MLP neurons of a small language model. Each row is named by its layer, matrix (up: input weights; down: output weights) and neuron, and shows model dimensions 0-127. Each number is 500 + 25 x the weight over its row's rms, rounded and kept within 0 to 999. Numbers have three digits each.
A block is one neuron, or neurons of one layer that tend to fire together. After each block is what it responds to, as a language model described it from the Wikipedia text at the highest values.

L8.up57:530533487522496450489480475501499530520498482510511489494473473499473486512466443462484504509471517539510473504494460478512517506495527478488492524507550524545509520523475438451504520500477509481493432493539509497474527563488497473519500501457468495542487504511514482469506489450529471507518518530463510491510526518529500502442511502475529482524500523497485475505491500462496460459530
L8.down57:479478519518513504511505490475505534433512503521519503489466482493510526541488489460506528492549522518521473502523556502456532455482507517519471448493554503446490405537502502501469461514516529513479480501482500494526457531500518476513534551532477505500547499476486525469511505504495533500533468496523535511526494528502520498521520475512512502492509458475502509511519454496467468489489
Responds to: Final token of concrete nouns for physical parts, structures or objects in descriptive text, such as caudal fin, the body, vessels, windows, transmitter.

L4.up82:522541466500502468506488494520481522508505490494501488507477518488484503533511507479478476473493471492483505501484503490522502531488473507481472557521508454501497538498551471464480527494516480492508552496512503507512532481499487511481523450473484467491525505504492518488534524508563496494509481466491542501490551509537449574502472528532513508466480506460504453494479522439525540463516
L4.down82:513483469511536514511516513473533462473544491501520480495483501499443491504513484464541491502531475560505498544491469524498498496503478530474499544474538489518447462466478495541506488499488522523504517537523467510499473498521512521562522515560490510511541519496521497514544553508480490494462476503494546488517517524474520468494464483498504484518539506466530507519500508529497497542468
L4.up230:483507525494481507466455511527486520474510546500490486523459515521442484492498536517492465522516514496504541492507510496511549509519477532494455502487514481490495485498485487486517502473489480487481532504495526492466507513468478516454510499495474507499494498486502500476468521538499479497540468521497522515491507495521497511552546516552449485500482484495515550463508536474565464493487
L4.down230:462519488530528497514550497491493519500488478473511431487502495509473534478453488465498472545481460518497507537529492513507514502516522512520484502511503546471487500489526478494454471496518508505553460441501507513457575485494489520541483504540521535521512495505512536495491507504506527526442537440524491499535495501509484528518539470479494514486548509476489520548482490524481478510489
L4.up599:504499511484496546500469499491502501488451527486510494525548541501537429507512511477493493525489437461544532520472488489491515529498502478502456517480498432525494533523499484496495472493495531491482509471510493495495524493497501502497510497532503480502527513473444502506544497521499507509494476506533516501505496439560527507452502520486508503468501463540450488493509539483492496531514
L4.down599:487471517499472462506480540518483492509522533485510505501450469484489563515524511531506506512498550505472500530520474508459488516528522544481496484496526525506500532524478504475490508545498493510488485475540508444486470443555537496477488487512470501503482551476539476490484465520474494456495537515509497521492498533436508502530447511504540484511464548497562494538514492564513487515518
L4.up1521:514484476492465507511488517474527541508488468485518552496492532466499482517472549493497489496491448498528491519498499448508521534496474491526502521501529474514480479524529470520498458502474529486524534496571544509476509524471502523511517493470511519516461507546484519481516422539468469494522520471520501504498507518536467492476486491518500498454491497446495511546458483527502483506487
L4.down1521:529503510492498503506497493546483496522544509483482461501527478528508510529496482500491529503510529524473498484530526483470545495496506463495523468542485529523471500502535541468509506536544490509456454482477480488468494514563495481493482475498484495520539483505512523471529506497518540498496470537481513508505517519539494527464487507460513474456471506473484467503497534477501486484491
Responds to: Mainly the final "ath" piece of beneath and underneath (also bathymetric). It fires weakly on assorted nouns and fragments such as side, sea, school, and the "l" in shelter.

L8.up1465:529492476500526471473486542498457526507454510443536502504471489418506494498532501486434511511455485494514495533505467543528527488511537513531514470524448513534500533480481496528509506490479494480515456495533475469519493516501504493531503462463524488512471491518479507504513460491479503538501560514547503522490542532476511504529485460518535463499500490523528504478526532526499520480481
L8.down1465:501514521484489512483504481482516465506495500512481484514552492537522521519519543504549490461443470491497501492518475537491467434484478486492524515502493502540541527446482515466504458493509495465487482532482503471486476496510515504500501549504544546484496450551462514521472522534490468520505504488497467510523511447453518507474516493532465530541475449495503520471468507434507550489485
Responds to: Middle pieces of longer split words, usually a Latin-derived stem awaiting a suffix such as -ion, -ed or -ing: Ad-apt-ation, Disc-uss-ion, ex-press-ing.

L4.up308:510504462519554528533499510536444522532499511489526524459496550495499485500499516460482459522472496526476516519499523522547480524485496504529511488487532478510528520511489502496521501500517473498532487490505505509531485473543493460435462427521493504527464502515476535470516501465520485487483473482522455505485479502492511504488532485476525495489504486526488466504470509497503455461487
L4.down308:507489521515447493514508487466527532515508501511472494499532480479476509483531496501524491526488509488544470489474479489484531510525489462481492493447503494514507509486496510551508521519470463482467459527531467472503469528518487511551494533504505495467518471490522488507514488471504495507518472505490496524500532501490510487539482527465520493482488531514505575507505525489531493537467
L4.up843:483546521510506480498497540504503513497503480492531508435531495498486517522498523495507507496491488528478529491501512518534536500512497518528514434480520488515467486543502475501486534504550477466499451454511470510509517466519491465474511504490518507462511518501534556478523511468501502485475490447498482517521514442502491477538485480456509486509467508491442508461503530459501567496523
L4.down843:489518474493493519503538504508502490536485511488462501525480523513534427523504521551463503538544517526486463496509487503455456505510502520490514477525493470499501495456513512473513488488498536499521543501484518532462499543515461487523488482500511504533515483532520465509518519470541483466507453472505477499498526521503493525496556521515517522518498523485510433530474476537481501510485
L4.up1295:455515483509492476487494532517501492524484464508521465535520498508480512569501509500520480462494495539518483531495526483568511517490495482519518476513490488489519552520470480537540516485490474487505507512510470511542477472532524488479508478447472500490527527495522513530501474428470501500495519477547510544518547542491526493485510467447554487490505478499480467495485507509504468486558
L4.down1295:549476507513535516517488485495499565476508524497503556475516494493524512520497544482469506529474534485470498466493519491498490494523503498445529491519532525526461466536508511463483511521532514500495442490470494512433588505486473518492511494504518504502492443505443500509481515511522454474510511567505467464482490487480465481492508531520495492509472499496492491492518490466512497494478
L4.up1381:482494492511491498519509514494481497488515523497508455516489503479485478529525470489494475506457509530483520518526488429539522481484534477535514479510465506508485521515525549509487493514555519501507512470519485476488468466478516496479477479486527547496492493543517527436479491502485490491528485543493465528524506475487478515507496430522463511479531473508535477486516481490503524513478
L4.down1381:489510510510532528449537505474520523450504512514490501443488487475522523502522526465513495538530474466514547518516464497507502480493462477503513471467536480482476434507478472548492491533500505485494529533485486459532499489532484440487527474493515477478514528492474538547530459469526474557521533523503482502545499511498532494477501515493502530484469511506483531524465459511515497520489
Responds to: Word-piece tokens inside or ending a word split into several pieces, such as Proper-t-ies, conjun-ct-ivitis, des-per-ate, Nonst-op, Cl-ipp-ers.

L9.up322:522469499502525493482499478539461459510524512546517511517545469490483496514460530507485476517486494497516506451489503454500480495485545507522497513528541489514505459499502513534475521491488539526500470514499479496518512523492495546508510541490489544520480484496510511503481472454490494496489506486487522500531513444518509491505494486491489503512524550474481450522490486504498507519456
L9.down322:491508462505455486507536472486549460507540527433481469479493500524521512487495480549467476494516471518488508477499506488507487472506500503444505476538478509511498516472484496536508485521507521511471525473537463508498480532514503503507521461510496528486472493489489505496515510558501466544491500523531502506514480486502448507466486503500461503560508495482476502482469549520551499523480
L9.up594:533494483468475522465497505477496486550503505495537508485486465506481443521528516477486453491505483464491500487507484520455520506565500474509481504497498473485486513520518501468538538472469440501475485474491536540512526491486522539486479504560485474486507504486480476493489479522492497483486495543525476457554508460479519579508518542521467484503492534518491497493480482509523507477528
L9.down594:492471501496457536532491511513509542527505512463493498512524522456512493506506516510491502505501473525507514502532484463512481507501469497478483475492498552528478509522511473511452498542505504509506530486544523446487499516504528482508474522482500478514530470467505496504496543506561475520476453482495476495496518485426517476498535507487466509518484555493526519499554535537489472521493
L9.up833:475495515455462487493487492528469452506516472522525509520500467517523486482523525538476500507485533485526522517465484511501478522500476493484518511512511482467547520466493517483513493501479479507489486515537476520489490494508488477499464494438496486508521487529519473507486467502503499517503529472516476510479541485504475475518506462484514505509509561519503498482490505477473436473532
L9.down833:489488529532423523450538473542525441517500547473512516527537477490503546525498490513541528497495474489447541497488491485459510491481482468460468497547467479492560530454496515494518488527487492517496486491485509522524475495485494514493494524478522456498497451591495487495471509514510490500510539540532496507527480470480535517475505467509521485504494480507532539496459513475531488478520
L9.up1186:492470471473483509473535475439493485486520540499518466490521481506518482500519490477513499515474512544482460483487481522498510528515543505548518519486466499493492513521503535520466518497456499468518496484469507472497528509484536507562499462495457496528510451503520489488514497536551491534497533513512477501502504497487485461465498483457495481519493531525528451504503506448502522520525
L9.down1186:536500501531488543517521500512505510483480529514534563536483477506515530501463514457477464505471469534475521475518481503486478477524510491428478460521535476502492492515480495525516539516482521473489486532504493514490461554517483476524507548465498488551523504560470484486497527538498553490538512520499472480519485543484492484498533487516486550483469507506484549481438531516491484521483
Responds to: Word-initial or mid-word stem pieces that a suffix follows to finish the word, such as market(ing), press(ure), fail(ure), distort(ed), refut(ed).

L9.up52:468504492518510477487497480497486474519513514490497491501482458527505483512521487469518511495512488470502549487461519532524543500491540508507490492515537464520469499477529543476501508506488507493518540466505514504511466510492557488508506452431448493521498534520531487462509494475472492528496509477473511506518489521520509508463486503488468500512499534488476444539507523496522517485525
L9.down52:509467496451482532509550486559534485505516498520492461527494532522512516503496531478517490470505491480483524536499492513494520492526513470508490464474437479451493501499521516509476489507477533545478508489505498519461538494513511510450505490497497492466523500523444501437512565502518490468477526513538469489483499521563464519474523521531530525493485472487524538516503507464512488490460
L9.up352:531505489533521469550512516434483494498513525484477472518479484476496480527499496516503446508511453510529519482490488506526511490536470478499522497524522498523488486475491475436497466454509522485471499493554549517472498504489506482528481501475516434507527472482497504473468516514475536500481462509457493460516515496502531504541521466497568510496503489473469450490510515513494524469524
L9.down352:511512547541504490487488488474511479486472523472467505482510474526504482487562529527502488474531526510470519527502531518537494467478498485509522497545549451481544524530522498491514508497512519518490526467533545501467500510553548519534500445514506510518464545560487501493487509497501542492484515575483495496505514470493494531523495517510530496483496466491491509514491471507476502492476
L9.up753:490498491496524524520485536494474548503513463494529513525482490513532491518515536436492510524520515499481504479512466526529499487503448491503452475518529482470465507480467489530494469512488500512527487483533545487490516474497528506505515501510479486510503536451548518489539434449484506454508524517495464516515523552469500495474539526508496503466486509487504517547494493505513514474511
L9.down753:524511516459490484524486493536506517497535498505486496503470549492499497527492539462477504482492491520513519493437518486485445495507518468507492485511482492483496518510466485513462519499517529485500535481508514457511478517451500444509521521509491506500556520505508533512483470492504518489463500476484510472530489466518468538492497500493454455506460546484452501506503498540499534497498
L9.up1319:506541492496494549529465488503452477552506497506503473477532534493479533451516530488475463479484518476499542540506524514537542527510482478512511527527523504507448461519469508469470540514516526481479475453529502496514482532525524484521481484472499502508500507482501507506486456482488505525465495498484499486510516523466510529442476500426497535487494493464519497534500495486517480501514
L9.down1319:485500524503500496505546478498560512520477538485498490484513495498452498537486514512499535469492488522536525485576502530511508504475474445511512485481522488467459473519509488514529479485513520516496530482494499501488510518524485479481525489545500500442514479493462492479468538493497526493489494527525530507516467513534459514510459492497503493515528440498478522515485446466495500480507
Responds to: Noun stems that are the first part of a larger word or compound, often followed by a suffix: school(s), club, Air(craft), test(ing), sail(ing), Co(ach), town(ships).